{"n_layer": 13, "d_model": 256, "n_head": 4, "n_kv_head": 4, "head_dim": 64, "d_mlp": 704, "vocab_size": 8192, "activation": "swiglu", "norm": "rmsnorm", "norm_place": "pre", "norm_eps": 1e-06, "positions": "rope", "rope_base": 10000.0, "rope_fraction": 1.0, "qk_norm": false, "attn_scale": 0.125, "bias": "none", "tie_embeddings": false, "parallel_block": false, "init": "normal", "init_std_qkv": 0.0208, "init_std_o": 0.0, "init_std_up": 0.0208, "init_std_down": 0.0, "optimizer": "muon_variant", "lr": 0.00528, "lr_mult_down": 1.5, "beta1": 0.95, "lr_head": 0.00359, "grad_clip": 1.0, "warmup_steps": 200, "schedule": "wsd", "decay_fraction": 0.682, "decay_shape": "linear", "final_lr_fraction": 0.0, "batch_tokens": [16384, 32768, 65536], "seq_len": 384, "doc_mask": true, "z_loss": 0.0001, "train_tokens": 195700000, "steps": 5892, "dataset": "wikipedia_en"}
MLP neurons of a small language model. Each row is named by its layer, matrix (gate and up: input weights) and neuron, and shows model dimensions 128-255. Each number is 500 + 50 x the weight over its row's rms, rounded and kept within 0 to 999. Numbers have three digits each. A neuron's up and down rows have the sign that makes its largest values positive.
A block is one neuron, or neurons of one layer that tend to fire together. Before each block is what it responds to, as a language model described it from the Wikipedia text at the highest values.

Responds to: Ordinal suffixes and rank or position adjectives after "the" or a number, such as 30th, 62nd, first, final, main, chief, former.
L2.gate57:525514499459555601493486560472444525447484564487536579483542542479434546506456524420476562507458488540527466526522468460545507381502627375425555529410453471512372527516599511440460473532469520468466479514548495487537510579503504459447504536481447459550472464560488458470532446489467584530528529462551438604449451489429441509571499494567541601526467540434556429523555531499438493497483
L2.up57:476542473491579633482470559513501530426442591492508561520533482444440531524440553439487563511443533529500452474542477441515466435508582459442573521498403449496395528522548514464469464556516535411466458501572502470508526574467491459479512535482449506524531490569487499436482462526498575465510495462556449626455435483469435525562476545561483551552501563416595433538561538436494484478493
L2.gate164:577487522512578530526496546456496491439409552605475512493520482582536527516490586452454522428479431461488533598516385530514461514540468475552459571545551438569450551530582502461420482489459575482488400526553526462489471635544490522453469536556500451396577519582553431433460483539442477532578430482466498541514457481447446572569546500546491530513419518498547398531505537518501531501494
L2.up164:601420489476488507487543502489510499522442519610534510543509500540524509477488584467446583411539464490530555601487371492505481441555440466536433530538516429548402475543538497428454442516457582482481379526600457485523550610527553503497483516560452434503545497566534459456538521472485481533537466522509451571474448437526466541642521602476443531501415518489581456501535521534495512499469
L2.gate341:497502494481500511476481530521565532408514515610404542522518544408529491542607545487571565460557555550496559592508496539432528401513478448448578450500541570688523449486490519484518497515542461444522525605606503459509486516543515500521505541544542522491441486558462435440508548394439517531508419548464512574628450441447465487489552489530545490513428495478517446547524502522470496514457
L2.up341:507514504498506505474483464474575524427502508641396530505506485421507507534607560508575584449593562515462534576548558529432491442533501406441574465513577526577530472532502503497471479525507461448508516610553497454524443557514504484534504575518538469509468442588463418421509595441481506499537397546467484504598430475448462503514557466507543479544421584481499496545536471482486492492456
L2.gate371:425508484498478602477555519435437498485565545500453538503489463547527485570576544585568551533455518548486572579445475539584416458552523389538518360494550445525509590368481498503520496580410584459521548560560448515507511503425435460522484570492517476479549526551496363528531528516473529517567464510533515430524459482384412567514520500491378536513443531512516501537548594511474464445458
L2.up371:454502484593519521482559480434457472469544538487442559487493507537514528534578558613586553496458534535421581527439437558583446522531495410541550368468545426536486582429518496564474455561435549463491489574543442487532492456504451532543475615536528545460533563527499476598561535493548551549513509525549535436495492470403386514516531522503411515510425537515470422531495581470432459537471

Responds to: Final pieces completing a split word, mostly descriptive adjectives or participles, as in ri-ch, bit-ter, war-m, goof-y, chang-ing.
L6.gate27:511573473444436506522454549378493574522506525474529470379499447446536458501576483535502536545512527465426501522493476507502440492509491537492518526467412350457433480544439509515453526515488613518533509562489604411430479508485470452524543489531586475538504423470558491543579542455488503476513545511627532562472505526511514420518582532429498558574497419481591531542524583560534595443447
L6.up27:465588433556538505442568498460565475497528527497436511497551435493407447551502525389454529481515489560583526528499583523476429434595506483591475528493532454467518440482517463501532354513514623474565558488517473483475456453535460423537496555583516466502453576379565466462425449489480490536556454478486523474479562485521478485563599456472528517483478497475553480462556529406502476421496
L6.gate362:418524528454470568466459427454601515506561577536505472509537596481385430486487415568543461458500470495459554620491514483521543500551471515533568542456483459513473579505592514569590594630446505497551548456476551511467546440464508438465525461565505491521499389519517456466529467504584508506517475573439495521381505530464520462504460538521500460534439432437496372442485562529490455507550
L6.up362:440471434524524461473396463524563614549500477427446479520506495559403488431466478425446475380569460532437467389465502529542443537509484456509443498476468429434537541520542567498489561439482554537578536597546495523487520416499462438531489510543452474516538601487560468487565520361537512457520507518431527558463555598439456541432422487518459488525466470375519465553531548424404433553550

Responds to: Final capital letter completing an acronym or code split into pieces, such as SE-C, PP-P, O-H-S, CA-R; sometimes a word's last piece (consta-ble).
L2.gate78:511515509415392543430517519556480523476550423496579503522459470478514526403500519531545509412604511486534569556459576536443416472536564557493507513534410451460495556432514463488448493426533497412483559482455577479447460670493449461522466572561510374483511428540494523565535529575589494502520588513559597466543465508542579523569518476542526467468491541553462491474471544463459498485505
L2.up78:481493557458477473438496521525472510479543499485609500489418491532493469474515549557524526513598525448566555558400446542415425476487453508520434470512528487513508595418415456421434500514551540470511536492507508476474492548443532455630510595537485454462446458470542521475512514543569399481398558494533531429570468481563519445569554475526498505493543523544457524483485516523473591487507
L2.gate337:414458445530374549495523491492472507610525438528534477511529479457488506508466542545453509535536406519371483599412532544527468540501376582598481474497478442536505417484466501483576520545569468439446477506610566553458450553509481467395517473561520555486526590442417475427563525535563482486522494562441469499490539487487420577487539502524438476388487432531554486453518556472529529509484
L2.up337:499461529505466529567527459376438585526466489562448590542418487570388513488518451527464453483484472535486460561483501442472400581440498420483553509523526516581420438411528488430514438500505422531457505468472569591473468557548531535463567592524498522477500506483535471567464482552469474498501521452419522514530502429500446423440487497536643477517381587506545484466507511496452471373438
L2.gate502:436533453461500549510452504452575485591488475474503537496394371549459540535434503482494484552491512496473564594474522504529549591512449513531448529478571412516448492468433464467422522569512404602428488556469506651528484550498431422558603547568516477462561535441496536495460455513503450578397545557489541451489479432516404479478538532491387385536543491496508464513425607594438440456561
L2.up502:496505487503479552541500572488369529491550552668487520459535420576518432434538474530490536508469516564436530520462524507478474583460522574511509460559566460466509476419518472499555500508530446521523517439484577602432473462568565485420498533541430495585557533500505498526539555553435536478502434459518588541473478445454458519511533484505528450510402560535408525488575451426443500393473
L2.gate626:516503599478502490492372435511547560459470467520503522593434540552562388565438583441461519528428503540550524562455545502527517454605452554552525566473453481464551519503541412474488508489439463575500562413457539475495555518435533482418424532537483407487537506544488527470460539550546524503416462560395499413500532508565436440496488485440498485543473670508474540457571539456456460484395
L2.up626:452417538567487424457460414426486581427477532559570515496409521530539506556574537552499464555517466649539458443493469526488432605572435551581499470541438454435554501467521510443549560515492488488549463525460427449568528486487400506488610606476384363529470524594453505523484510599518509459482502488522501533543496500446487453544400501506534553526472524499547424456493493543495549496451

Responds to: Final word pieces that finish a split word, often superlatives, comparatives or time words (best-sel-ling, bigges-t, af-ter), plus "prior to", "after", "most".
L5.gate26:422550592534505501451486541472503456574531524468530477466441466465503537526562484438469458489513467520505460637500533596448389518560467425573435462455445539456491556487513455388442529588495605533521576597495451490467507436429486479455511425445420459537499516473627450480521492483518507467558453449508506528508534578489505577394518475522493472506439458405497576541461443518486553418496
L5.up26:410486486482552555539437428522389515551533600570554511463541467459523428444578449426513579442549549565540592524433546515537475562506566526498455434531524449521494491623528545549461538594579525471555563541499448541475490481494569449476576526479416474524507565559504488588543484448474380503487525590520448538491492438459503387561511563566529561593437409479547465460467524487500469545498
L5.gate56:470445566525455519446455585445468496535422487541493469495562517507423417468457560460509481447435533479455489529430557433528465570465469462497481560481497406421508520411532479443560455517489513579502444478502475453440563495412636477509489546527387451559587531459626420514553495561562493624518460605473455496463532460471459495533546507570495492567414465597548519612559589506434608567468
L5.up56:473498567493503532429556523579455444461483457465464446494528463531510415418376442486526467491485509492493469512481547508448415533487450441567509514536470449518480506453628476539442590479480577459446494484525507535520469481370585446558487524335490469490558461421499540519501491482449534555576395486507541563520510497445547504512543506470444555407437458509499482478554499514548505467388
L5.gate129:570478456434462510523484519528513392539466478521520585451488554418461469484426470575470498400491403483432516463400495533524479552507470481490432446504571516456584520561494491503455527432462533503559472565597453500539544524478471548493468495474426430493526425504480406562532494537597454575525494480546555558503614586474507611537539517470490461474484481457538576501511509577531600480505
L5.up129:400512526561423550522440561507517503554497471502448572428470488455490493504459442387470505569413508550464443434422501539573490509466477421472501480535469557585441470472444449377532478366450537469502420445449570506489356450535469399577482373488512470542504535440521500481471519560503418554494453419489464471449447514457505457623529446502541512568441520356501465543466509468513544470443
L5.gate208:520404551497440441474414539514490598439548562618474487476554480590591514577551477521497528564466472632483505519455540556445499535439533484571452438403590460537544498480560546523502499509518608497537518507583523480541539455560502456569486496479446495428448547460550509489505469493470514627514526503527533592538472495478483540490521546418457477499447530571485498424434668486558566536444
L5.up208:546536533473475500505501464470493420458515489402471446473430514501412491577445544431509497362451520434488526548535431489526464468558508443508495544507541416534452524424426459523502387566402515544516443525515477470449458490517590502427439558543532465490496473523471531475433507553426517512502475489550428422444566460552459527481397501525481485565467437444631489507487474501558482469587
L5.gate413:485540517423459566517518463520552568468497382512465499579447484495453426457570465517500590506515448448459519499533533479528491499481538406524536470482456560455530511396508472517451437393512493354465440467520483549458507436485512538614520561513552423538469503493472533565491532442449545547527498538568492494490524595619483605462470481551487442456447480505471544456601514498380534550529
L5.up413:430476470533453452530484475443653480449508485462466453490525539506485519501476516515572556536543504472572537529524509571457464535524541489546466536463620417487467489486618570425449477497574507571567501495462504520510517559499411447509561403532548523480550517497590510501612629464611451531481439444509530418476456423514485444523457533431480402602413486634445430596397532576567498518425
L5.gate646:453620490492398435468363581460519578469353578488560528444517508489450542498473482513566521502509478534499524516475525511482483538504465450462499579494514491483439485507573566559438517494504524482510456470518579462513433499415459448453459498519490476589481457537509519559496459524566428553507453609545552463487601457463524462398509456528498444483555431467458535454586573507505551532517
L5.up646:428527529626401564506538521552471509516555426496465430510548519382451518462509450548528473504505513530558552616475406483497442555464507418472427518494528537477479482593550522563505493533555489528500509483562588438473456536516553438469551443453540525490458540466512392523517486512497479531540441447561465542464512562570454512469545479468535528440390531492513452491514524501489533427536
L5.gate664:497513473472441524515519557572436501491361515534498519514499512599535509501594486432454465508520511464503487461539501467553506609514540493542423527522525396409533490504476508563451581485468478473521512449501551573453525487425553580482525416492390479543417518451569550406586525456449504514464462485463583539548504570491456525439526523502522494554507488506435553543489566447519519489441
L5.up664:487410585378462490470595530502445577463546441545381551518499453469556439454609550469470501576474498510574469583564572589490548506492444462532434522500405462494491468483505561578549414548544461555471597542475473565468623459492566530459422511505551523470591465488499545575471526489468473609519506492519535473534592415475492575433433447406456489530391444515434432500567495633424458557390
L5.gate679:475547499559508575449539552490525521458433488520459521552541575420425521390520413491490532593510549519486515402441506565471509470489526431524475392499546526417516470493465535485516553602478415454453576484583513366485517501429619517544496542485593517505502615485519594438520519483489384510471586516518507519478536451579542493474509447481407474506495501440362490448443465528449519565550
L5.up679:491454489535530448430457565474521500533460529446446471604551575479493496467489513474526510479576533573574485490516468544457449454484414398458579415525480507424568562482553517481479478631566430504358490503495516478538532494445596500499585562421435546570449429560387464500490590485501445522438552490595498464533532517563517552470412567479466547494463475558488526437469549630535556457563

Responds to: Final token or word-piece of country, state and region names, often after a comma in lists or birthplaces, such as Rwan-da, U.S., Texas.
L5.gate46:522506428516412458621523572513492544493522552604565525531494503489506503519427499465468459378516463518456564548535394464519436563516517502578489486589415467465381481518530476459495511558491508542445483470455464564521447558519493523598507488527455482515584525476508447562550527450518489608504507522480544425525522435445458527526592523518448447532484551545542506402520532424566497490403
L5.up46:507526492496455443548541532524539437444494496566553567442479404466449483519483524479479463502529362492383468553505487472477496575553565463495412416553462618521528544460520522440546554469558495487440499513517515474530523474616546446573484548535487467395444449526530493563495514476495532515487586513477503467535498510543438484440524512502364537555431561535464469452471519474470470511423
L5.gate123:574539482444492430506404561466541437327508549596484445462429457445523430528485514531509507546511393372569533549594372508460485548524504512501461360488506567460502620523469443450581419509519515413537514497553478535443499463472540562436469516494506526513520485523549477427464462559426505510501597546510465465501458442535480519587456486474429523485458517484490476432394586536483522488529
L5.up123:520507440452503449440436548435496442401499554550488471498426474494570433578447491524580469528539419351546508492600395492436479509518542483493484454502467554498461626540495476469569428537539497478543460486472488497440508518477576557548447500487504537492536480483558503486483479484429521521497603530460527520432431431528541477656514546443436495493509564491482472404417593576477538493506
L5.gate148:524457496434475490542547471473521411535377500512617592487473481498450558530477453429518483482508482411480500495491442538431508537415433421449500471518576552467468493555482518511416466471513444484560470574446464500561490398451429454429487560463429513528517545441470486500550441490587507485454464474394582586506439528481456532565503497568431500501495450472442487383434506489424447438582
L5.up148:611546627489519459536520524492493485548503478524502478430537509418427591521541557520498477530486432570463469566576438515556508414434492443545535449602447485586362586479452549478519505564573426452503493510508524493471477443599507490559415578570536473525390551428522551533535442485484507541462493486501571524514519508498360425467447493525491496531457501488479542588533490428405546563493
L5.gate149:520498565421486443527522517422498459585401543513496492469460462501502504546609483520448444534538540548474575519633451455509412487417511476546454450495522593609483543475517559515511455526484471565465618488444522485461506469552501614464480479402476492517427552497508507445507523505477472506510512519498559476408379471444526494522522625399515445509509474469471497412455409555403488432539
L5.up149:578422518497519506548464629436459469563456428377517402474457464421470448489493500554492539535514480480485461462599466562470403407477494464470504497513505454505535508610448546519616481472452426637498612551465496564392535470504446574475509530573490446536481543497514396469454551488460520499519543595575520549447413483471475469489571513435465521504493570442421434483390424526453526473564
L5.gate175:523524486574560596539543512444531480492528412486417376490564466497469527537517535446524572511397478499437514544557519475478490546452460540459455555467564445555427561590544521518555349595536457486445497496495513563514509455413618475506489563434547415479488492523499439464452438470533462470469507492441494543516452491512500400436555453469452459444491421492477569462440402498437456553617
L5.up175:464584581502528528503506448553521532426542412498480487528400431566469545613563468545497441529483487557505525498483402519458443521524449523526502499491543540542464488475520500544499551549494541399547514549589527581529461530500504518440487512623534482460457444540488512421521508453498498547501535497523560527581394494554461452476519515555424521348490475435433447486486512419552565462502
L5.gate359:529560584538508533540524543477429481453517598579433500491450457472509491572447476501512547494457485468519463574456487545445480580430496571439438584507522517499484430523513478502554417491499463433522560588490533532381476541468503491426583486445557490509454571555401538490496547491475460476545577468429454434536532466486519489459565540574452522435502516520554542315432491422461499483532
L5.up359:544629584560534499488478492475491568492491556530472444463433409479548469500541518600517529472520447437538556564554591486391474471458473412486477511488546526541515553551513407522494431558548335497506517485455493529452499515440546473525521492521578422539435466520410494519525574462488541568530561505411429506580463489465490444468552562519503505468446497504534550439535572561464525599402
L5.gate401:448547474488487529640521394532535476563470597491476467365438546491468523481519534477562504451497390438443583544565479447488509507526518502481494415484500565596485525417429524613533465477482501456518538433575423584476423566409521491428544546566542547433583472506501470550604543435532473459522617519408517508500520511494543366451547515563449508456488545421401583512461484553528534459570
L5.up401:443524461610517524401479452386551473614477489515493519525413399483532531490444501448519505457450520458456435554542521507509499515416529609472520497531523508493449623512487469422508479437502602530497412490424444499522444525424588546485512484492566499368567484482614546477549552484487453401586464441458482478424485533505515418497567480549484506419493531515592596474514432580487523403468
L5.gate484:501526420374520516490438548370470515454512564614499461449497477470516507475626471470551515520519476498492459484599505600482451523482525489541509525526508425542454529443500525431444510517497523497464549437412468416472503490397499493513453503614454394537508566584515562466502551444548488410484533557516485426446471495575551478550553513524552504536539498513531454556462539470510468485428
L5.up484:529481439505456549516467525535474562524551518563486507553496455510520534531549419560552496470473463505524413435491391566511494479437499481435555500512453503424513571459496562418513566505523420436438555477466524432464467461417614512551475549542457542502502566585530505492470535515497501455492534450445475481535359500572492427576511493456455573483536534559545544543477465468529448557494

Responds to: Final or middle word pieces that complete a word split across tokens, such as ro-ugh-ly, sanitar-y, disproportion-ate; also " of" after quantity words like thousands, number.
L5.gate106:492442470445444549500575522488589568506358444490518400495530478451463520456493449493469433413436476497411514553559414490490446493513573547513448544539510477552522485449555573471486517455514482461550583451551648490444510450523485490527453595543663478542453393495551436530589503494498506555476563537531474589483560511545495485570436526600493504514573514545565679496434427415486563550444
L5.up106:565510494493530543442533429550479459580513501548460473483505369457507511525513466520552570398528504541509512491470466420595450496400434500541537504450541467456491534463552517558430511533471528516471510497513516409431440504407491551510585549444569477463556519446471484510483581490454438531550517552528356516470541535520479512440503465400375447394476351528506435597484508492500507535489
L5.gate198:569425408476430556565459550475478504528419584560521570432555398413544509519499463365570539483520397395556571531479534583482473448392546534508435384510478453477539483515461542516573516555418557458535533486592510485437494482496463434487469527614539469445513504433515459538533471571479506519548493531503467613554523527466487510545491476473494542470422413509578534519499544449560562439495
L5.up198:450560506488476511400513508489624465538412513508520570429394520489431552443534493558493547561575431434516511440492559490554580483500483529548497429466527482555590502444480381474428540536471501478403478541506538477566443496517529534447534429498517432464432535496411390514517514458524493543500537577550540536494490509511502504564436494489485516580502417512479482548483482495510481436443
L5.gate239:373423508499462559562503583453542569542503541523539478455424432444475523488425487441559579546496490525596514623564575543566391535488465576512435429525540413496564559526502503491507519547454551512546492503416520548377465454460474388469485468552442383499501496505491536534502481454477534406523569572440494459421568440493455533534600631596473545431501519532505473487568549462471527510491
L5.up239:579501485555500433499507426491435479504556489526457593452509567508456493470464578545560556479506548567588442527435507434552445479559512435505452433620482551552514444578472478393495415534565467494556546550427535489445522500510489487478451537504485426593521499528535535504490512518421565480415505527472491416490507498501404499460441478461436569474556471451416486475511534438416528450580
L5.gate254:488486461499468576566495511461498480500530538573484488416501522489463534501478554501505581501441578478467536446471450487534521518487504482531395443548662313537454577537440468444553455403466574482394563505464515419474446472469445423555484488534582337457556560527509480495553579551474535545469538530488480491512492416464413509458452528420521493628540414491457553537509467443455474545472
L5.up254:458431489536527443461542457510430455481465490664426515453542486553535541447505601539351533468543446562502522496582551492511467491483549473615467539500607483587520535439497499468539451502492514512524561534531512458482559494432540444532534444511485534442549500510481465563521553486577530543484497514495512456659524460518528450512460444492439420484465462504430684469520504573410511492395
L5.gate268:464526536459471446457458402524455514449520511581533451505538534420357575483500455603500503529405466395397601534495549486580502437532521489393465508503459406425558486511459541387515451525545455522539550470562451502452410508471378601543471478526434446530508440574540533494589505530557528573487579437581517628446538472479455512438492474503552539593560474468497530384492487493550506494492
L5.up268:465574559461432427467564482470512573459586491548517437458461558436444528514438414522441499508411557478405576557517560503568438496604531584419475456491507415460503574521513531452482500475499445501536570367553432536488424553495462566522484544545450452540484492557538498536564491440515577512504546459515540645453539522431499499486522493521441550569516531515481521439456566535520527464420
L5.gate569:449427448490500488432461551527434527600478527497526473533456543506494473403448461565466459545504469459529519494468537528534445564426447579495572427453556476534520452450522467462491432447528526471509597535632486453423488440550491467528521519451472425562475487478519484497545455521428526441606439562505483473467503432443394476477531521529624489434467469551567475503515538422530523492521
L5.up569:437504428514514471460463434438421398500548587501482510466351557540504459500476520498553469454541516504611498458509540535521472490537505507413358551416484517489447480509515523552541437481452502558489416552531494514537539518520493418361475549538474495538503526426524526546560566514475446496567540547513511578508423412508510493447428458504528475505581393465541583527490490464505554477461
L5.gate632:461496450491543452490458530611516520449479592447507490494362486528481489479515498497462418433525499575501516506500561530595479499549451528530387462475482439500560566449474502495473533437555573577489570441503482463466471453498537513438473491545437413495415482511516562524545559430465667457636528595412501475477576459487491447502525497532528479513513424491546533562530413474498490454471
L5.up632:489455464457569530461477508588531595470485548543597486550445522579526471427474437496487469457510518551504561464531496538571446449584504528504458431420565444588563564486509470462409524451559555521565599460564438510416484530474483467604502535617529311518412458467547504572531526407490541493567456571472522549500535463536423468546525445502497413485419458554536536499510447533522537534408
L5.gate692:511541548479634505609472474497450517489564547510470447517485560512531523444496478491494585552437481552465534439500501433510554529510555453549592588521398453544560563502405507491479532533519546478536446495547508427468445485407526499422477480517518449485458463500512529587469491481524554446529515617503540469482506486482545446578528545464569425569402470479433533491451566388583602506420
L5.up692:551513544527535600551430504503464498484524517512497431530452498535540495450446543399517535515512554516535457354538491440522535632393538445510507603566450453519525517434520468485482516505505536481433505589519442472522391462450513527422493466514505319489511422544543441524492455528501522506561472615388513514513463519521475497598467569527464483532457471478500430459480447426470510457529

Responds to: Short subword pieces that finish a word split across tokens, in words and names alike, e.g. the se in unease, il in Oil, go in Hugo.
L2.gate356:498453484443530492451502555477530503434489505454498426511461546532555464513470482481532398536501494532498551461444445506528494558476513498500511526484553466580552478457435580491373498542572453610539485532589523482408552499449419415435420520500530427514509609380587551441549464433528508520467516421567577499455576599505427551572371500524482459478521440487537539448514502512563454458507
L2.up356:503527452420539528426465595528533462465450520451525416460427538515429460477469434493534472569545566561485592559414505525521528487462543523508510477482537511562589490597511549523425483429559484484543459552534551526436568511472434411503518524470500378556470546395553511494519509435483522554506565410523623475523534518536405561587471505505498453480559442463538503484492576527591501520438
L2.gate552:498479498362498485406402595410468473475479472429541452463503576479467521559481466492494481518497540475497523537500489523451478518450536604535475501527588363525568531545531451545564392579516561457579507481422513466501531484517549455489530529510415473556480520504546494455446423461510462502551477420550552562445574488574523479490540624543460502480510433525466461461497538424554491576562
L2.up552:543547507490460443434408535412545483556563475441590525495501480463482510483510488577413456544525566497530565501504495493406446545444476590590516521555484457579644489542415497553578477535525475597569458507477422470474473488517472525566469485546556428499466593501504507517425463416505457531479487470425545550453542503470454474513503550528458543489541504453452377491539519510613472476444
L2.gate558:556489564549443513458425500522495485580502465572574620445457479536515532478449410501527403571501577527452516567495487438448537502504467431468552555475436439415547407489542515543494548579554491490456445473578484531426475581431495514436483479460595421479433531496541521538507432492532555495462526562478559411446437470581464493525479566450481515447622506517446486545543472541466489462483
L2.up558:449523544441499601516440469511495479519613570447411504467495498524440456530554384499587488549397508521502474582622505494532490482484546540470570524427591430472470502533574493539530426453532470514524493452459603570439446478473576531490449506446541437579462494520537530497523459422495594460494448554479572490517504456514546451631496556514499489411487567505435508570558484509570581468428
L2.gate694:470524508461535513561512489459463447484510454499607500511510550526474513452428589477531520414551498591440495499540578509635433497528484439366475489539525418540501480525469422450477612406564465558537556534559538536529481540450497498412496400507432441515511620476583514513556501500498493516375562466461506488452394520498478499480540491476541513527481497550472528487532614467553402406582
L2.up694:473452509520399533398509450464492471515440519465543476534388465436545526530493454525532438527527521615585414532540537427571540546495507474491579490514401495446471447487518545554489633493490507535605500515609525583530633542392487482511553423476472496506488567514533491414489558539536478463530590474443550463481454531412492495585406543418479558533506436484459511418551542489506533434537

Responds to: Determiners and quantifiers that begin a noun phrase, often at a clause or sentence start: Many, Several, most, some, a, other.
L6.gate544:475491429405563571551521538514514516469523470501480449493477507545552427548502525505505489506534519437499589557524384448569480503499555449472561459554543461544481526530494493519537375445585556468612563553504495510385552480400576441581551482477535480495536522524508465454548502496540480544539551638410532508528511440496461534510447440603478511505456558467422487550505434532505478537449
L6.up544:460508465436551519524517550455484416426592521515447558425487481458544558481563504485438442506635480478494517416595484507484523515500548545622467470455566493559455531486481453385435444481472508488548484492478566541455515396455526588535555512444421430431467497444553468567469465547555488405486533531464576525511549505501498469575457497531487534528441507612502506410497506622465572460460
L6.gate557:409540477445480572469517571533458475474499525427541519551532431434539527437441468505536532518497493509487453558521508486533509554547575535511522495467673436534486539571396531506480483512496477447531452403450575562471434465498458412523551467548518449514491419468515511499522535552560473580533564515504574446551375456527487492563450487469539462504500538490416505492496476408402552502596
L6.up557:460549455475555655485535502460469415475459509553497495507470529452490458435473547495578569583486536445494552571514542489463495570510604440488536583494540568448483613478498530500452465493489498523603507503477552546559456513591508426562587464531484459472520456449512467437518490572589439549582494516505615461485441526494523563457493514502542431420503438495509480495508470454419469412594